Weights of a small transformer language model: a variant of Muon for these matrices.
MLP neurons of a small language model. Each row is named by its layer, matrix (up: input weights; down: output weights) and neuron, and shows model dimensions 170-340. Each number is 500 + 50 x the weight over its row's rms, rounded and kept within 0 to 999. Numbers have three digits each.
A block is one neuron, or neurons of one layer that tend to fire together. After each block is what it responds to, as a language model described it from the Wikipedia text at the highest values.

L2.up77:519575498464469444550443412476586512497528535539442476560495603466474554469573430367500485466550479530512522590518464472449462490506508573497537485463488520494464547563442523447476615540538577533375479573558622497450516456506408548475495531438528487413495537439533492499552516529487530538639451458410502419475512546486619407487445440502496509460436496481574562492474480540477423613391515496464518495512533488554511457496514614512452506456519518478456555545603533553452518503387507480463512576456470492498545563517
L2.down77:474487488533461419571556646575499546461527489564510494465482492409407543544531516497527557549561547468456513469561473580448553469602487536541463395516449506478474539567461514479463533414479464521557496549545584459516551556559497511493461498490472532506549509507498507514423450432512506436534518389502568425578493445543545515464545564358438528525507493537442365421476565406526501520504463428589483472433446532495497423477541522528551518396484442582500490559449468520523579574457519534625505566455563488407535465511
L2.up734:440556516481461534487532599463494484510532486525505396513488515462441482519384450517582487462601475529396486535510513463416494468469464581488633594463495540555547404523535391568487530356451548473545467494482493508474506484465414532528565507484492531438573525574485425557495484579535468487548497408582593489434480444510515469465479512491534523488459486510503443532467495602586510491520556456504525470489407479539642501525495543454512494515492495534485556516441527562529565502495440528524467501427563548564512448529
L2.down734:515506540531435406450494660628526481579588560601573528647480493572453553497506469468557471447570574505407489501453591430392501515466474450403472535419602530533500464522494487439454503415536513555548516488553527447532501565513402578471496469551451515426485525529448496423493547518474505440440514481481461572569523494422489386457545582476452579508469518458487542488575538639485424478498453446579550606413487537537490492484533596527565520517440550594516544456374415505517539517521566486504565505458525367587540520482
L2.up741:552426495517573400503492535544560529469499467510476468483418509515514572399464539488542441510536455484363503530580523464463532490512463557566606574480557611596501502461339498527532572499426573509494565599504521461467562537480525460468554429552464430472568561472497480487488544589466443462502466439535526419491489511477546467491405447451439365476641488494509467518567551595521488396496543412542453465454481432635585440563490498411508551442481428440496511446457564494477607467483483441551427508483518532549467525489
L2.down741:428507438457424397471461432542511433544522551577605498490454403529517509442496563513492536463534481509532525458522513552461433535553519546534558538476645456571541453520483441557509471446489475421572531518583542552514483406553425440521484453524525493548443482458465505439446491502600445540404585456425527515446528481530528434481563536528480516491501468487424556441504463541463485505461433411509469523460520560466551493505512464514599488498453501511453455500533502543467528469488560556544430562415543554516451510494
L2.up1232:466505428421555535515526460464423493550650551510483458504450422478482578488488475523538547553583453453470549503562469516534507396418450473524521507503501611493496509532505573549466676500472567493517536501525405513433447513512375591506418542523512512488559472579396524388548558408501547437507502389478550440489443423452504553506520518453509419509449473527580618519482631527518408545397513498473558562516530504543444446537491452513512473388562464486528515543432544532533456465444449546451510547433512653408371439446
L2.down1232:476449465488497496493490561574378591541543452473525478475512544532516505563405467566452492539505489478460580483424479499476460429466452459475525481489450502544455500446535495515473670535427490482503511504479503501426414485467500530457530503480454548460608461488460401532525494534504514459563463475491431488469420534447409436483472480474451485509405432543566433586560524549449531403436541536459558565337482542557479587531477507461535496458575474494445561527489440504523581452474492517479443539460552575509429543480
Responds to: Single letters or short pieces inside abbreviations, codes and odd or foreign names, mostly right after a capital, such as D'w'elling, R't'g, V'f'B, K'n'orr.

L2.up158:418393562495543532489528474485547550524539473491514545517446537520523512512561580504436473550570466537549453559442414555515477475496508486514596554461465517544540567491536517488500469480503502482524484570514449516420593467522536480499522473553548508440429522495519421512398514601474435498470398508552409434443541506532451480497436417435539556465510466422518370532518501523508442602543454459475511568521443462447464553516503478442469465508453464498441443446518528524397477482570495448455535570522465543491571426540
L2.down158:476597417498541457501503595600517528440495584507511509520543501488505475428445532561618433586535503464437581396525557502511542522438466519517396505472511507503452446517507480553533509514493542477496597498442433556469436521556520499451480524499503492534465461504461467459582570480464526535533569500520565495542573518527632529524571606561496560512505522546508475521451457473426545488516560501508527510460520534584434437485537528514419461406497513533552572597468493472496487503471491515476500425516414505556465615497
L2.up462:479504492485578484441482423520486461528502553447478473384497435559493504492415501482537404551468557461509486509527435483463469551507436504500514450525503449456457554563426532555495470562512471570563484455507570414535472530546564560440653513442512403510336477538563546446455483466427512529554471447517540501482439570630354498527514519509464519517582547453546517547472573531578433431550559556532397547494476592462456485572457473497501512453486572532485561609426500448536535425591548494511486542501484551479499506490
L2.down462:397465505489484547495488489439373585505420526550537453472504377524550459525426539535463527505433521486505544537500474554471496456462566602540455473445485616474544427542500545545512503508495484354457504503465585536428513519491517446529491441506509456543525503541504506468453530459494462400536558521517597528517485581537475586551473496539515546483484563496547418536523542550375488531462558488495530541558507480596517430601521527405583514510505556522562516510401567378581503494521432445553504555521483460543535430474
L2.up850:470517500414499541433556490460549416476476559493515547529461530453497514512488495570458492513434552472446445567570491571513517480499464472482578537530523488530491407581487453431459517524368527456445481383605521419490524567590506458457544559516432446465460536469481589533453528540482502473457431435505523495468485435542482491499528397457524519614450445506511526549479466520500579480411472527549484526475383476476487464584583439498474472482517503532533525457524531467445443494524483461531478484487653528533466440493
L2.down850:547546463522468499527497445464530577536474510479550536534452536602552494515541543494463504549459523473480483545487546569527480532495434476448452636585572445489497461452488454650548518577602526497471462491530401440470485595422501575481476493471487515520524511547473512464585582513480503547455563502499508497564479538483489478483445450539478491485584502428457507494487443443480561480534538523491470560475537526548433459509467436510469524493489429561602511395498446536474426489592545501508509525489552473494564446496
L2.up1342:404487455453524511572567557526499407480544561478375505572446481539522441485596468528424563512514540565566447521487498559469443418480482560506545518549491529553559471609468431462479527552474547529501465495453509505514525515486503460465499453562453574400511499459505495475424552557466493476471472431462426493525433439475450524481538542475518548472387491486527528500498465406549490451518471464539463499507439487494466549543523539486480581472467507359555605472517615489440440512613605452625466518447507481522471460495
L2.down1342:502534405531538510476535498467468579582480515519586559479541479567511569502535511538411488554507548512511540528534529457533452440524405506440501488509550538407501485514514570538494564473563469559509630515484484448464551457525549556531527496426446466503522532477499583408530515501529461548462464437478434628549499496552430503437464497562510497463512451407495434421525437543509462582451581462498487601505599502487451472493354387469489556489483434643496520452455557543457496449547454502514583550548556418533503470590
Responds to: Final word-piece of a person's surname after a first name, e.g. Mack-ay, McC-ull-och, Mulvan-ey; also "born" in biographies ("was born", "born in").

L3.up63:534564512542492551593555439556539603465462501540553480525520525508441507532461535459423499469486502534522502493444525536449594518595438471456478539553522511475470483565456457419553538448540488491516474455523503494565424438468497540527443476458522489472512439464551562439528546424500459490501439442433532493485567572541467554447587493447431435494552481438490571497487599490513520513498499388502495585487479517458478460529466484430524455471374553454550472600467412544544531485523580491559451548489575430438579535425
L3.down63:501440578498521490458505488513559504475422582498585513520502488495519440614435532458578432427445427486553500470404520530429483419488546505525416491500488490459586409439508562456449499557490464555494512491478436492459447516485544442524585497509429529495483546514472538572522525411429453499598538454426479467516379448472463625516453474503516511543566427483545472439513485504508446581556523468515528446474477545582547554474575540512406547632382493507556516511475456526552447529463549561543443516559431462471500422532
L3.up507:589541568539461498511483523605585467510584462551613529561531452539535470540464378408480545578571469602475464532451497434452449466504457431440461533507555467532523478525437438481531513519447517489487482465476441423503563480443552548465577509492456460506498580415406433453486498581430547444561480495465492454550500582472477482502452544524506519458507465487418494494481530424406513487479501516603457459597529517590572512578562497423584486499417551558516508529494490350492537496458419519490491449462460437430490556498
L3.down507:513548509456407526527474518396531514567450466502606486515517467503467583456564533421570570541489482557545603466494484449459510578474482473482463563499517557467380422480515545504489505437512490589573449587526510525604405496483504448485534451521489480492510507489577433498477502490445486523532555476437496518438534593498474574451443454503535509453529525558516518524479589437410452511596576506444503463520575495587493505574562510547483491524457560512465525546506555397533535488456492554496568577487510487474477375545
L3.up682:532567573571493543503455527541522480546485474540551560476454486524529474647481413472566450433452440477525457542450501514541444560523549449487515533588606446505433500486369441497378518516507582577494485435540505423553445574444543475492553560561499417542547513483461499450579466454539410489496453433497468392515500520596449569537446554543505526503508501531605504529562511499532526520567552441517534456481590576553521447529486529522612553483422638520559503509563433498592483499475462440421527498574521497444537463383
L3.down682:489476439535511536423520563468530486433567440474573498485501460502513513460462474457552441439426500558512486406473481539406433584586495446537500462551466532532422440482488505445494423507469574453499471451504484517550401455513454530455459497571448484543589511543458522456525598349495427455509577475528530534559519446516500551539490549610527522488587509562514564531389523444498529543494583464453512512493577429577513500473500450496646527487505489544470488509474517457614468479452537464470467437560500519524548494400
L3.up1101:616469505537454480490464532579530519460455400440466609534493525458561484617570530488491504537495516401485485546455476460463567376580458486471512530579417559476468495510460532527429471477485586507500473461496645438462522474449404548429472517525506591527530505519529499443563502555400404515534567414530486458544519445534464496429530540574489484440514532468510413499515504591525449512466493415525537473474565445569477513434456536471636516500403617471587533561475416502480493563527431513423527506509527481483508520426
L3.down1101:517505505500527460528502497342573551520531480522515435465583490557411500517523551458577460521533464506499486558558446523466516471555449441548458478567394560605544407531479512444407372512504462510476487432499498515588425514570419374474493512635493514522450551487493469580588527496416435597553598461617466435545598501533459589437552437561472503505544497447432569518474504513519471496412478484537498562554592520516455494493468491458648479410469502467508441539485437532517539477573441445493488479567471559526491496431
Responds to: Prepositions, mostly "on", right before a date in event and biography sentences, as in held on March 2, died on 9 September, born July; also other "on"/"as"/"from".

L3.up186:463533535605527519580455405519530466545462436515339500470589550502473516519492473549543549589528479546423495518480552488540492463489484502553512501454532437502537489475487590495431481544411520417427490422548441519427543543483502513523509428538557450532417554535486562445493541514387573535518539597456547540502581507485457568534442513575582475523519515465470510514480506506521441542503516414494572502434624601500532654546523440503499448543503476476484484467469525414511481458430467480623492505512500541527551451552
L3.down186:514366469502518568490432451440543504517450501455436480482534555555502529439588502524505493588540539494521499497477569507555453463495423509498481508575577473499496538539502505375558408546456482445551502448506455516412455581529434472593559510500455536492526483490454429556435559429550502496477498472517605483487543424433419516522443437499597516456525494480537542464565415488484475477447534476517498519494485574476437521507597501501380494517437471482469506560481520485423501561569565524516595595457461527573603534497
L3.up1076:530478555542466514490441589590452397512447558540460444516632582438474467489506456517429448443438600619557519521390489504569564438501510417597531548538473518502472477454491435548463484425466524393430521456480431536374471501496517573487579506560475594476604466500458536481414450555422557536504491541572439399490470446478545408546486534533536504439492502455478511534448555516521490570564475420472494452537466463453510602479485512529439521473507444411554570498427425511366539542529419540483462559527419516488554540501
L3.down1076:386530547614484454508515620539527506541468548484458449415516504548519450546467510531430503468507530558463538474430464456497481440537518507547570585464505453543445589495581506508452484536473505442549458500499546460403479528468426466519466441510545507459505507559474470512479442513416443641441520469482473432440524455448443520544409545537512526542440467455435363472356582517476514491474488407551565548388461513473476520463510537513371573463489455458431565512524429550386500576477426514477412528560518687477546491536
L3.up1212:434436431536491450453508517506562502479492511609469513554512484431532525481602593585490470484537514527529472471507518511385511492542488515404546501486481422499457513554394460489430506503543476531478495397298455536554526501441600533496519486469498519528500532570560428535491531559487443537555536510581539498386481535489393470560493434492486462519540460530532547489544477449494490501429495530472546475489506473504578499484478468608490469461505455520490507491456547433555514470454414569492424403506477468570488513458
L3.down1212:449517507484449473497459535530544483474500566573537575487541563374417536448506467522446527578528452648523439454608639459455499460489480513497563516547400575422448480485438563495427439417542477455483483461484380566523521477474424487566499466550597445601412558621547497423463508439482510528557467416480461460505525511527353477503547430501552450501551496479477693514446483458485554555512516575489506408576522498535473503488502393619504510464539552472544572559506495493538499505459529535527527449404503543495462535516
L3.up1356:508478529577545435503472414542499487541434430485405511503563530518491418545480545520496489500542596624510520533536448447492447581499532487480535454568524522531413474595541533429427450463472516494483553432454522487483498570432635478524447519517517451556513544448594551485533405460453541424511464546504521437512477383503541552462539480521429423495552440431380466478535516561538498474512489438486460431510480504510478552517393543515491550471530575550548589473448486491499473481528522584609506550458571526574505540501
L3.down1356:453500460530483479420501475513498524559531387569478510552519560506482481445445491466479391513395534503543546499441446435503627536466441439469463586456433466468530433554486522545515425526349506514515492663487564545515420510363440436532449476598578494503487425561582531490499540439447517488506495501458574549485581525403477519465472478592505537427496539445432475506467495487586605478472467483527480440476446533456492561538493588577440434610475497473638407450480520492482476483503436488553503492484501538580472542488
Responds to: Last digit chunk of multi-digit numbers in tables and statistics, often after a decimal point or comma, e.g. 26.1939|1, 43,40|6, 45.|28.

L2.up98:497506563497537469456547567545513516600543512553490467416565534463568539499455428509532554458496482550506484489517475502507434530551534414491580548455484431552517545554478562490471498466440434511552443542480529514428536407514486620425485527562509559562462541438499503574416540513519438542523486585539497458510458590511541531579538485422583446524525433570555401438538515584499482517512510516476422537447518516541535486384488441530463510451575557527425468501554460437508602534528411621526475481518514544451518512494
L2.down98:524477477556528500523520513536457595452426471575555459486453534555474452399511432480487584459438587517447456519514606423434543460502482503505508449510340448555507494479428548556547408480518520523501460451510594544577620428539542439498458514470411431477408551536513499494498568371462513377573501537504518548530521520483435478469503467516612493554514391560489409451400413343657485561477459537460426509427559610503497546458515468480531530520530475539562483470511441470516484520525550475462446451502459463516498439507
L2.up339:518526464555498445524445468586529495461463460463496435555473551463547482391450481495469536577522521581484482535548510505462480545577522478467590543460539423512508541522456542485445497477357500495453505477367436532402545520484551453438497527486537542495436487500418410568500560475473387521553480520566489556430493450453495509529522404515518460595412520498508531494503448543511465484518498436523509555548437516520550516483600488479408530422437547451552541554452565482451549452450452616584502544455474520493477501458
L2.down339:484492414522548515553525439531566457517502536610468485451503448473446513508562484480516552488470578572469448516494513478532488503442457422453567480462430416498426467488524502542425451519472536426486504560499509565484508578605477452473457501497462438548409482500514520463504546459506501581463514562506526533449531502443501497443558447538495507511490521529359420482478436531518416452473466487620529482443481573548496542490637532565539557537436509458521484589457508477421489586484506520525467518452518436525524465506
L2.up513:497482572408524513490569463467531554509480505452395480428504596558571498563497477481524534534550472513470475506415494498526438572458387492419497507496566476510534457479476541505461507486457478425534478544321468530524520392502564536539576589530478381470444511514462560503435497537439581554571464528494483456480494524565441561546574491515489468450480477504385514474471527495463462506422524400487448519371413435550539529511459504508478475511522457478480503458476523573607430496443481499484443536489540520481483505510
L2.down513:513435470463574490430421427556576520484549488543431549446514480565504427522517447423442620538494459424486507505539462496489583526573499428432597477453505509385547453533545524542344506456488529445465432515464485478540472530453526476535494541482587571500516472506528429491460506485455438484486506470490533449502474506554453537516508447556525488568529475503533475518484539378539495450532538444500441430549535485471532423435439432525447470528569484507505578558517589464511545573518502519572461522528605419524484628511
L2.up848:526575437581481477535408385443521468501381523467475470537480526563509487594442580543506537525505484487511481565506586484502521445508577531497439525485515423529438472513476442422515471480507509513445561442472631475565504508466465446485489575373482499483493531568443468426525471474408489489507591437518476425560500437512447556547525452479498459495422478495442482484579510557528460472503462615541507512404533408591429578616512494467492465574543444502520468456547481479522404406561509508416444501432462472476435481452
L2.down848:511556584510501506490571435503467560513298556461513450445561468463511443509518482513430436442502627514496588516384518491509459501470540480461455552601461515469577513449506510500583517554528496567432522565419511521578569463519440562478458454523571579466542417441584535484480436339564428569520481451489442510451457516472524500429558426474549466441449542519609579546532423378574528600508481472487513551444502408541456536434503497476541464457485627441469422595469543485606527577443467584575604584468497498500519468546
Responds to: Later digit pieces inside multi-digit numbers, mostly in tables and stats, such as 5'24', 2,50'3',243, $77'5'; weaker on mid-word pieces like -ing, -et.

L6.up1099:494483523496499533542457482501496426525497508548472513494552400489542558497481499484501491513572491547493541534613511552587504491487440470432531525540521456554491480450546475530544465447493534492517466494573525526532511490527485518499528561497469586505575533473474461518516420497538519456415466540568462545508477453504570469439518521441442455428567519501335485541549501604554448529440434461604521603434498476525531413440503467459507472484573426526539535409456604468502511585465501459536486567491523553604466370520
L6.down1099:495523495482460463466546525565572483495504424482520496480568507451450555528498482526497521483478498580491499576505466576521502503534505511542519404514382443530460462526542464494442505486538429450482536585464440635513424467559499454467496470445499453484412594558443513533436536559441458480506510436529533487526467568442461522472475575589496456453491454580525556413501463542485483537462498541493498577527494525606461496545559502544508545567416375571530481538521513575420592550494505482504609537456518597458577477431
Responds to: Capital-letter pieces inside acronyms and codes, often in parentheses or table cells, e.g. CM‑L‑L, (D‑EN), N‑F‑K, and call signs.

L3.up284:422521416537457464541606540499438499505533491485610463501446592533551513513520494526436549519520490544498531517574555521461572562508531454519455533485467529486512489465553574560612519393526581435564486492375500610534532525504516481518455559539584510503503549566598455507509429475425458532499454476470497440433459521427535524455557541452540510482500474490465567529467587486441526491492438589543479564574523479487538536603565512566452510494555606474547400454510569429532542405556501483515425545492466481545504564536
L3.down284:461467437498522532551480480441542560570478523499515474602456580515552509532496502422496487540543525531571528455528492489526460576527482544477524541552541543464503519523542535477504554470433474542449470475505567455451496502452447449521489481530440552523448430498447496458469443515526455481420545534493543579399554570552493496478563477553460498551446521399584334562502387570507399518493451510522592454436604519479598435452477514537521515450629462477584489445493480505485347518433490530494593492552594441461518433495
L3.up498:417549421582581443499443626457427528534575463476470496544513471531517498493558457506513463494468466556410517513474435475505491455494527522461475559476561432453436528419506533585512496468563488545487549516487531539416574493479497524485534539453530488546563483545383558538440412507450459445493491448510535495473556467482468498480430545502549449445466402490489535482498457618535504468502459408569493530341500488475592480495411549580413490560547387471493620494324558503527587509472549496481489535462442531465441545534
L3.down498:453437446558461494473381485607472433553632530485462503525480522542517532589507518463446453549535534513442528481524487529517457444444506541435481449490553534595407489530466629480433511474501499500522538500452492409491465594453400505530471517474561520561479441520500602481416569417540468486493563528486477601490561506439504467378469503469481575423462373535586429461584507533404444514543519431506591525458550426508496541536543550500408405550493517486538516478395577489371521424431511448568419452500428456528498476415
L3.up569:512440473593601423513496490520404428516447485484469476578424548602489445477509620532523457494530468539491517455509525491455457552496465558499474523507475592396446499529443517516555613406540593519515529570535460531535466517494481533533558464495491458509479487626581452590490449397455478439541449385478493410525494563538497472501536550472516495486481411531504545549548513461432522572531472488489506500515475464418552582428489508517531595461471538380522495445387439450425491439518495482570510466537446512536382591537
L3.down569:465414522596603499560524529512540540475496602417485559473498498546520545511504535454421474538550481540452511524609546445517488495546467445463475503501557548501525443441490399497496547438498547497551541481511529395468448488511388496594592497598529504511519496505477488413527459483399459485490565496486531503498432557478532510503511461494450501433488486534573377523471477531591448495563539448530508536506508472490461577519581461509536508491509442513495465444487567603426484503492447514491611491496524542481475505490
L3.up601:560483440531512502506527510431532492572527560480523516491568532534550461539470546457549552478490532546479508493462436517452518520531621501529429511538549513556439522473523353556481597431566501555570481518569402507472490506506408603494477468428531538472484538561355514468552455547398536510598537453474471606477454466443552439566587556447487468484519439499400470544469606498534496414519398465533522556522488419470529562548489498579460463591586528458439493499470509518468512559492477500562531506501491523548473483493
L3.down601:479549468591473580449456522553533508532503506532445480441541490489446491501509465483496571539481426547522480547454497500504387514569423557550546475433556483464464592463498548458591452488399516452544483540484522498551503523504537512525495632508527545553512509525601535608459536524587443502404525601446570556541532495511504556436441521541562414566527525462569582477529438550526455586453526405504510545355522392563535527506470443489528488365534494512559444502400343544492403467448468504420560478601532457528508535496
Responds to: Unit or count nouns right after a number or "a", such as points, receptions, million, total, number, degrees, in sports stats and tables.

L6.up109:498533486588534487481547479489502470512474391425646430582500485467549583459563587521486506406526448648532489509537412511452504506558515384480475542448494475483477513502562516485478492504529517532518471491494462499484438436449474592529438545486471394520554553471450493523489523455506480426447557370436411493522546490611496489509474477427520465448443411442511553421425473444446431517570552535564510569478513521425516558494524498553496547465510578500480500442562536531526556474488469496537456477489532357525484571486
L6.down109:563519443533490482484479413497574583469492476578513511506448475469463462550452496470468462450452396536493561558469471552563520525549453450450435522533572500519445450423510456484578503520506514565493445574482546555477501496515474566502455468469498409538451478534401502541455572498493429416433571461468513517480485458448636376613473493432436466513459484535470530524468546524540522485538510520548495512511463544502485511595545426522578509507509498557494525468603458561473484560508566527527494506555596443463530544523
Responds to: Prepositions, mostly in and on, that follow a finished clause and open a date, place or route, as in beat Wales 3–0 on, delivered in, from Nantes on.

L3.up202:514496490564525531444560454468408508417531453498510574513504435532463526466491506513519456549587495474512515559470558600508568477510553471472539518525542462536468468533512534502433468488474527481505469474487478494485510433514532438511556515581517468407511570470562568529434488450516498560484412576555468532461416487488515525437505498517520464492530433452486413532547620504462532529497585447478450532461573542546482444508454482584519508455543510555558429487603515491462453510548503499575481504427446669518506411454
L3.down202:589528522484544513514536436482454523478486485478429564430454427591474640462511498566429614445522453542505529536409510519552480575489482574566503497480545542505578458419557551421531469587438489493510546478547503552581579424454518478604543447441539520479430489561440416548504586497547475507487431531489470504491486491566439461407497431444483384508523462470533460466467476461513510569508498568448518563477434484535490470515510497572443438545517444495533503467524419470534502541546436443528433452550456556509533508529
L3.up519:557560540525524486514502574476527507391427376526552493565438418502519536574554517562479475587510496563550458515481445527568570484414488349546538540588486502538403477453484475466519570485584523458529465513520447406488573597500532520469619514491489525477562512482443504510529437518386463483412556549557528554473412470458460506456532437480517524478487449463395541542495612505512466513490541601499469518515510515447436449513514461565532536514473433505440398458508516528439473528522467508481501499458468506495488380563
L3.down519:502497463461495557492510461599467491465583575504608566439526410541495547548455526559397535518541430488480516528490571532617544415425518470560449514498490431502559514554563566540644501469495507518479526436538438525445548494517444467580542491440543425481482452480526497527499653632471525525483562501549434588485463502500434589467437526504511534493471409476467445565434454546506465558592532533455583635358555430511425523550491460588490545537468424498476528535517566493482512532607474453470562478558438491479617498502
L3.up597:471530530462533493454578479481451469460441480522662474529519537481436497503512501606498502528508408497528428524508513430385496455452508484559498475517449374544511478519521437508396497582454562601554482488557446557480524554523520449486574402507498503422522518558509597509452506628477472531465444573516435562532420482458405579504509456423463418458538459487538475495434627576475500660497503482490455538526527539481547441547531502530526521606428512610508479427567615526461486502548536506489544514496471618486436533456
L3.down597:428476500516430564490535496452497535525464490515575469436513650493472461506474604483541470523490530537494489520471581421548522518476527487560460501503434541519467544418463498473525514580509484502415631563593476545514552597489425546538492502472463526469473528465416521553473519637526469516501550534567502473512361470584450571531452512537486549444564426515514486484512550458553549449553588471496537477406476574458461500528477408552406535565529428513410506414587520573524395600587470511485483461517465539476502434457
L3.up700:430359466479477460518468375489515525485537553473552505503445554414479501572544497464453560472500552541528586521551431522423510508524556476444544521459453426493437527495487406480447549448541598521473546483523425610552439583410469511499582508629511521504498541634510428590431524455480518476436460554562423478539419443564418489535466442474456442510479472499433572504482608574523640556491522474475532500569472494419538605518450482505579581529479472438460398444530598493483495407575392518507493527426486523534553479549
L3.down700:531495424437509491493508499461457475403469534375524505434455570447506526533498470458468481529493492516481495573505598463560470480555564506489483447487447437409475503445564549472514515468548437494567511442478419537464514443491506483509503416500508406443411467449448501539471556527489514469481521530458541506491469535520414519510427465548537508449574432477494527470516532501654574543538539478553448479460457437484490485490434507535462626479505498493492455459568604491514452533630512454522519469527481544467556443528
Responds to: Last word piece of a multi-token proper name, mostly surnames, sometimes places, e.g. Pres-ley, C-rane, Monte Alb-án, often followed by a comma or verb.